Weights of a small transformer language model: untied embeddings, 7049 steps.
MLP neurons of a small language model. Each row is named by its layer, matrix (down: output weights) and neuron, and shows model dimensions 170-340. Each number is 128 + 24 x the weight over its row's rms, rounded and kept within 0 to 255. Numbers have three digits each. A neuron's up and down rows have the sign that makes its largest values positive.
A block is one neuron, or neurons of one layer that tend to fire together. After each block is what it responds to, as a language model described it from the Wikipedia text at the highest values.

L9.down1:121122162137166131061106144160155097098096088151090109121143154121142186111160106119135128124104134129138134122110154116140098095166103202150142128144115144137136145106144140144138115126132113151168131108099163160158110127119131165140182103129128168128134176104125169154102101124123143113136174118150123123122138128130143112098140101134102100134182124103111160150158123129146103129142138140123101114150107085143097122115106116115101074156131121150109147125143169092156118168116145137116112117119120120147122136129
L9.down7:138120168148128129095110122123130138116140124117174119127129143114142088127159126173121144155114177087088146095077132076147140141074137131115106158147129131141107073132124110087131176126089146156103160130094167129110184134179143155140110133118138131172111121121119078091175086166102092119129099116123136128100134123112125161126172141126123125107148122155190124140136147140149145138142105118141161104126121096127117114133092149144120138180166098161108196125164165135188161081117138117128130107127137124140166145120
L9.down58:149154162130107141113163123106109096111114144140133140140090122168111086157127123106147119129172111138100136119139099154110149153117139132146131126100154110183094193120109114099151143175157114145106122110096152124150087113119128165133098129098164111123125126145113129122142124117100096132159148186145119150143110156168138123158079136124150091147105104117104123122154150102111112142164137089078147138104125088168107153119071128100127128151123105132121127157134118135132148149126114133095098101135163136128136098150
L9.down135:153155122116106137094115136173159140129123124176131145163171116117119088108105135165089151122098112142108108152106112107111125099162135060100077162196096139101090091108101142113133117115080111102144147148111094139161124167118104131137115124083089113112136089127164136153113088098080126120143136088147140153124173109114110115135174162157113092136149105128150144100141121130147167142128115173083120147119164137126128125153120150134151139132161126137135142158148152123160101163115131083135111114122123131141139144104
L9.down438:124150133148133073130116121131134138173132105131147139112133115117125138127136159130123128159119152112130122110158140130151134122086142093115124143146127115143135146127117123159146110083111106134091123128119084156150122174120107127168099127156174118102163133097133144148088115107144175105175150124125109148095105145146102129161098139156151076072117094114170121123129152108107148158136136102134116134102169131149139150114098106098093146109164148113124073109122144125134124163175104125148103136140153126095164141132
L9.down574:144136136132123122154084122133110091133132110123131130117139099149172121146152137076149127146129122145120138112144083132122154172140178120152146132138153130126150147119136135166133138073097175126111106094111181115131135138123137151162069130129110109133144140150156112118143136126098151120086099112173188105126142146108145150128149129119197127135118116119130076111132106126132140135091106129127137104138135159105165133130152101102141149129135092110120223139126152154144121103141090146125137095110129160118136153162
L9.down1065:095131126114151123140148150138174122157111131120158100110105103141136130116121168151163132094141084107124089041112136095139172158162088107181083136121113137118117126161152128106106119099151112121079142102112125128103114144157130140100116139124111134105150120104116132119109113115133138140141165114116102181114120109122158112129105140069127142147109137181119125101109112141098108130112093123137159174116141093127124174100153142121129125121126123110153087131144121127105130159134066143154166152110154119137166148085
L9.down1334:145119154085137142134102130124129100112165151117094130124129133111120132124169146105096134081137196131120092105104141109151155111138117117067120124170111176133116141116150120116180147184155090144152108099177129107099116139096130108140094158151114121123146186095127147099129140122127165084136139102146137112151094149137124125117145095121116135129154140168134150152110108131131130141144117182123118095140117165114137136156094118116171122134159116105106137132129115150156174144106152074095148165127147112112135097143
Responds to: Mid-word technical fragments

L9.down15:102125135092160175113120131131118100085113113139121108096127121156136072094202074138155116141135146095097143151132157094121110123124145127161105143049173117149126134181111146145147110147109166163144142134087166127119105098104124145121102088153118094108134107108131090096140139105135190120117143107170174116135121141115111121123109129103123172112110142158123111145091144119111130148107105147156146135088167134092110124110139169102134173145108108176155137141146137145156093133143140116108106133141080123130102093118
L9.down266:136152137145184196127116155148128089106113095119167125158103178123133197096114135131148150167165113143143095099154119139133111127135125135136168110170138118130100153115102098130151133146138138117122128083114115130108100147155144137100067158111150118106150142100104132149115152166113117117084112084124155140172122161134087172073098120096089121093127139160081112139112115143127152162127145166155155110107099134150097080128137102143130131069156111128120132136113135136131139186133172155059112163110159164145119132095
L9.down363:128155163156137120146092097109141130102101106107103111142123151125144102197150129144128141143082170137124082073113142108150127143112127120152099130104101116150157148093105103152153150175113109124115160105128013119083110165112119124127109107117140145080140064143156109121116126077114143131111156071163128122130133119102182073138103155148158108116123140147088102139118133122165143149131089145076084101123142095078116121165125147138126100161108167144152033140135104116148106116126095118128116153090118128113158079088
L9.down377:116149116148139128100118098098121101139129144135138137108113116177159112121132134120096132156080111133135085153132110122145125157168139135111137134086150104123133125105126130152162169144079098175091127103116177141135129120117119130134098132124087073096116136080110140116127201111132136070101106132131099127127154114154151142150095098126151124131124124153094130160134119122115114127101142148144149108135122123119132128124085121133111103120158158121129182151159165159135124130112128110110162162087127151122125102150
L9.down555:148152148160174142134117100132124090110087158141115106125109172107139124147151047099134121151145146159113103131122167114192104122105146116130140162114160133104138150078152137175120143151111143098130132129117098150138103101113131127104131147156133123121101106110118112154125146115138115112154165112166124103125170130117150133136125173167158092076101090119138083141137146144176119092122122127104116152129093103117103142149123109106116102134148151152140000144139135081119109133120088145099110130137151096139114109123
L9.down879:125161117119064147128101086119130127136148153149115138125102108102138081107182098134119137135134122143129129130132177130126140113168159102170111137105143169100137129111146090137119129123137151120126105110110151154157144106197138158135158120158127095128119171129114105179169105086136137072109114135140154107118129099125145140183141112091110154113082145172154166107132126132107123161120143120146112112130135151125148123145175107137153115102138139131132091161151161145112143146139188095131135122145133117118147113096
L9.down1257:112111177129170221144146152104101124174131162101110138112090107134110149175109137117147116113092098116113163138121112112127123166155150097154163152096147139111153131122074118123111150087143117120103100111094108110117134157125124114095133162123120131120134093102140149136156110098099119109134121132098154106084142173136137140132132144093124142112099107133107138126118160105126086148173060146129141115169115156110157111175148127150150082113069180155161085171115136162121137174153150129096101105122108144116118116141
L9.down1330:063141128112077140104162099112129133123070168141135171121121085103090127156164117146149095093146080151117152092126120123159148134111147157142099155093081125095159108146084170121130098131138113114120153097121090144092137129114127100149130157164083130114134109142108153094118151101122104119141106090062134099135135168124114136131121126139115116136077115091142101123116137130116096116110092149125130098105095142134145126152149054160171110152115161130148114101125131199113156106171147143150135117131121159134136116147
Responds to: Continuation after personal names

L5.down729:168109127104136127117123125122147138099137112106120137149155147160117122169127084135087109116090156132105140140117143104121174132139142116079101120101163145134123122092157161059113111161122120114131119128107210124113170086135144184155086119171120114127148132150158151107134100148101113147131145132138114109127147184134131153111141133128167138135127133144121131134133125141108124138143123118118148127113135131112150107132159140131150106143120100147154009155126098149107131158129133127119159114092147109105090118105
L5.down840:103106141157120139131154143131120161131143142116109080180160164128117110185107073089127106169149103133137098133116069105135156104168158158163100139132139078112125102117162132096084099091141121135145147109102162115099100099140133124125154135152115131103143132136110141124133112136125104155145114164096163117114131117125172124077100127113137121144098123116118179091118144173120158184130122144148092102104181135120109094107103141119119108138136160108128082182109179138077154111122110145072146117100134112069102125173
L5.down849:074094129116102139137127127130120113087139146148165089105113099128143097138093148117096116168126162185134118121138137082098144091168132165142133149094170149109144153090128130081132109165131143135110145130121133074169147130143131157155126167117095135155127103168118137139169096139135086166136134147139135142159152146144172130132139121139126108119119139103098123134138096156095095142079122141113132103112145098123147100127156137159120130142105096127116000156146141144161137117141113165126162130138176137135103143132
L5.down913:131091064105170146115116107143134095075104124092092135150146127122140123059109134115111110133081127145164110112096133105162119141137091142103103153133101121118088149099096090143121140177100141133127144123146071100111131089108139142125115121155130065098132166121109127136145143134129105123116058157099127112144149135187128151125139114128136098151109191114112134150132124158101115152103087121126109127100139130168134095111125153111128126144143127154114120114166090125131124124143101092105136102136150114092104127139
L5.down998:133139145142144123154157103150144170137118129144106147123123096111125150164124148127139151062158170114138180129146128078153144128172172163106095125143088131149121116121126115142091107127143111133128133118168134109124139125157091101144115136138107125154124091096146147123139071133170152108112151138096115169161165148152150142127120127089162122104125120093081111084143144153114132147112121128105130119097098138147126141086119148120098145123120090110155058139164154134115097097084125127145128141102120140158092115114
L5.down1089:118146144132153122113107164152087124132096103135121121131127134114121109104149146127116135105158155154148140129081116172095132109096107147115091119155098103116092115090136124140121102148147125160099157124110139141112160129140158128105154143156100078136159125131080151112169045168109149112089117115098117119143138122114102133095136150107094154159075106146164095148145147093134144158103107101113115135120147171146102123124138142138139134136144126121137010141132066098130123117135122128085158122106110144088124041067
L5.down1165:101130130148115109154155092123147136108131144116131100109092110153118123136072119109080141151127086146099120110137142123126123124118092113145118133093142142108135120128176107173146121130072109141155179162159128092158141139123124100144095124155106145127117072184095135147171102093119137164148137095122138107127120128140083126137140136150115121146120128145115133151132052115160119102134118125110122112137127164088123128137114122127153114149123106140160071126138143117193104116114111109133149155097138124126131132103
L5.down1209:134123095126189114152090140110136147102101137116139124138142076140111081092114145111128109091144133143114105114114102107142169113140102141132121109102134122147103131121162150112085121143155117123146126119179121135111131151120172117125144139117117105160147165163097139124149133159137142118109115091151130142082142141135089139153158116176151133137072136139088134144135144111081116144133131109166123122117103143115171126119134152114127096133130121118132081093174105185084154140119149117156108129146106137124097135170
Responds to: Adjective-completing suffixes

L6.down168:126108156116112152156109159122143119167118127097136103117096152122140124148114124128135095119142144095106148127158101155157115152124131109134096118118135141123212107121105116143101083099107106097149127127141101093142116142128188128132105123119163087123152130086091089130152073135132079147139141104115141146114144156123119149146150134148152111114123148136105147124149160121082155146171149113114147116131135164154104162140136126081117143112147121163159020126129145124092110118131169132092120148139148134149121141119
Responds to: Surname final pieces

L6.down1167:178158132094159137134090141098145119137179139165137096135123137090156121169131088140152137159151167128127144128125129101108166141116125128101101096120103101160132127122143169124092105106125148160121156131102132121109132125168140107111155156114127117161142143179133159160132092135151089143103123144101148102109153137123135182116204084131152118153131127099109168133120158090113151127115142112132165153131173162138101148124091160162099126134092119092110026134131091144115136145089133122110163115128123106073108142112
Responds to: Adjective-completing suffixes

L6.down1091:115168129136089149126140071151087152121128170164139144120130133152171146107137140158121138123093133123150103084153127105153125142145121074138137103090134092129120149105144111140172100146121140146115149124079177121107148104109141128121112109113132107143131124106128078125139189108096122151089103140117137135161125094112111188129122145094157129117181133104148093147154134102144121140078115151128119122110125107134121090149142100091099142108129116118112181096088126137145140135115161085161072134100161155135127120107
Responds to: Asian name syllables

L9.down33:134147154133140133119207111131147147112159113164139137083140135102122122112130110154170137118139151133115121094108133143128147161165115138127132169129109156142114138093148162114098111144120096096160118132119120147091143072086148114103172140153120118105117151122172149120141146115143158126094113134066157152146152137104132128116121086115127117110126124102128169148121146118112131108115189114165099122043141129112136146139111089126139133124091107139126107116154131109166137114117155131137143136080146144122110111152
L9.down114:133102138118088134165141121097165145135148175073109111138106111146122146132131108146125121125124147132133112139131123102093152124124074070125104110125076161092164125122088130145112131144135125087081159191110076165155128096119112141112152132081109098104096145113123162083142181144097137112118118099120136110142154135136133116098174133128102151138136166104131142110154151161139127123133127139096119094103119147156130143110136105130138130118131125083158123144121137169148136129104147090120068168176140150108123143130
L9.down398:131086157126131157124149118127081126147127151134130102074161149090147145101106140143110105094170124121169093119107121108120125182178126112123134171110126111118154143111088169168110140131142154103150119107135151097161104103158113152152111121148112144125145149136146082183168086144105117104110177125139135125141101139127143099149160141091137142103167139091123139120086131087102181147120127121077129126146139128170102106107141192132156136131145111116130134088145186138122144118134116122113085172120144102131135101111
L9.down643:175113106111101132144105157107114131093140137135137075132121087154083116117127130110178112154157117083124128164147139084140175138119178103140132140090115139121142165099121129137112159134160170095147161126144083138144100141132132093159118108145119082093062138136113099108123120143144090117091131100136112109138136119129138148138099146110126095083104130121109118160115156107149114110135112113099098124143149151095108140107123102108089108180139126109125195095100109159146119156105120119076128113160119142155136107108
L9.down745:163124135153169170185120120104140108158132106104141118150098106110106180107135138136171145118135139089130123115137101109130167156128101129145101146093163148103139143095102136123132165145127159126112116060096102092115092189109123116111116124113113117101086136130077116126091125109156098120075108104141133131160124140110143151115079122084094091163110128163148112138131095128135173110168120109158136081144157107115125124131112191089090120122111127132135174132107102199163086143136159161135139133136141138142134123126
L9.down792:115131100110133159139120101120117125116072153150106106173190121141175149126158117110120124153071105136131111107120086105148105143089073150126131139108126154130090095130133151112125146132096110094148157101129172127141124102145098130103130168111163159131108120171162102122139123148155114096136170110123161113123122140138119149155144103113121132163110094112143135136142117133140130150122114101085140141141153097146141139120113128141144137138126149152123135148140153125176139108079099131130112127120101092147121124132
L9.down965:152117176105140159145126146133106125109151126176139123133112130096117075114129140140116166130115111095133133155134121102152150110093107143097131140075179107093149157117169164153161108179112147113151143104098092121099107160114125130099142106109136136129139124138096126122142112131107137156107132151151100115121106132096113126107093145116143151160174152130158108161157131157117150115075145106093116105117092122100123097142152138100149121116156107094092147122112165076127141167142128119154190141117153168106088114126
L9.down1239:117101135162143125134165102175123138152110110090160159098114112135137126133137109126137088132132130167115155143136121123212112101099143159109089104085095144116114125146137152144120144151108094161106152108146057132138072108104147115133143141108154127169118120122157096129102203104061134110092076113162154120094118134098151171129164156118110114145131137124148109151113181126160162175131056120143129115146153166127139157113116167118116130124116178133167110150110159135151107127127096156133143117117120169154129141121
Responds to: Mid-name syllable fragments

L9.down428:187094122096188153134142122139164178124164114092113157146140106158145121104133127120158151114093118133148141132147135109155138167170146159103122173139156152142114121130129141108124129067151081117157067110140200154126140112091155145139143127139125110103112162155190131106145063136164139128129148108096146103143131104140163120093150170126127165157091138158147169128127139106133116156096157139133135151127136124105165105161089143131151133186120148157103093145173101131171143133151118117155085150154181144147164107111
L9.down439:141115141144076114126152126105159125126089112104131133096108125113151120103133129119109135121163126167157119121120130088119122114103133127083143125100119147176114120146095153120105178134143081133136126133131143110121135136156106145117158097089093131068121121108102137187078110107158122130102128159130118126103137179157115154122152118084132131130156120095122107114155129128107130130106100126120157119094160165113120112083106131142110131143122155153149176146115127122114105125110141133154133135090124143110091120133
L9.down563:103152134158092105119125118140127136116088110140105088136157163094112080139125101139114125108130100142159163162121104147127164163153125103129098098107094129140153113098117120118137058160140125147137147177146119124068120109107177172141158152158091105142106134157121117162155116159182115174122132114117170163123120139155151124096138134146129151106113143138116118104144107120129155150124091132097100130116138154104115144119096159137093164091084127132169134150141165109128145120126138143123158114098160139128080163192
L9.down699:124104098124074097136138161135160142083101136111125171127135147136112157159137142141142154109153098161091113124127121136125153123134126148142092127087146085138101151123115144112173121153097130131139131100101141123136132144148151124151142168120111116149148134141147109122156117096134104125198114176145163115146155122123159109168121092122091089117085117139137162144132127120129132154113135063099134125135093140148083101119107081157101130117131100130117103159129099145128121109150135134139126142134115112087102132162
L9.down759:092127087103100139088125125142138109190147107117135106112093107113107101186084129129166120130131080131144128138133139143172140130153138135133142144050116089128122153090119167152100099129111104160131099124100110094151133109123110131133100117122169112119095108110111093112128132158151138134154083081180145141117046152146111153137159094144109127130112142104117127104135119122129149150122122115153125143132117124104115140106138125117177159113156137081111116090132135151095138171121151125143102116153126123147142137127
L9.down1029:114149102126105152123126154123139110123145122122116097139119099109104080131131110126152120160123143172161116149117118129164116144129129122076114119105136074131117145099096118101114116169128133149152116138100164124142083072127133152161124136120118120139133125161171115102131124156169119160126153131096117172141114106151152118094164149137111105144136174116113160104132121109124146129157120160092127160091121162159105124134076126133128080101116128133126140184112093149134123140119127127111159140104149125122087114164
L9.down1265:118088097155105174130141125111149134126116114109085146093107142126119139134117161153126165130116131137122099141104142139123176115108078145098163159076151148142131156142114145133102073104077146135086134147125051134175138139122158141106121150104111166125153124137095169107130067111124111169116119152174140126160119154118150116158158113132135110141106100159170171160111126124037144110145153105102106116112113142161127122150161188116127142132104117148113088138136156145138126138122162108101112121136122101130111145153
L9.down1280:165121147116146127138076122135129140138120102119155151144142109169131161152096100129162137138086100095107069113144120122146108120162111092115129110139124100108128110134103152119122104131091149135158145148111106116113108137123141144121128146131165140127134086118094091126116090179158126126131142151127158098183145119097153061102073131142133106154133121109146114136095153142139126113101124151140162099072127128142104137155124101117063112159128120136120133129122114108115117144142154115113169132116115102105136137106
Responds to: Adjective word endings

L6.down836:094153125134119127117120128143143136155140105172151162115170124168152119097152123133115131154167126109119106128106130085120144151096116131158119140103091174103131121120163153129159088148134124167101124140130132091123144190106077158102132151109102110103151093131123137132125148129113152126161145111163165150109132128121152169126088091109128150158167098096122143155135133103166137108069116128125124129095164159175152128092127103109158132150129150142099095117133107137167142148138127112137112146104134131114164102133
Responds to: Mid-word scientific fragments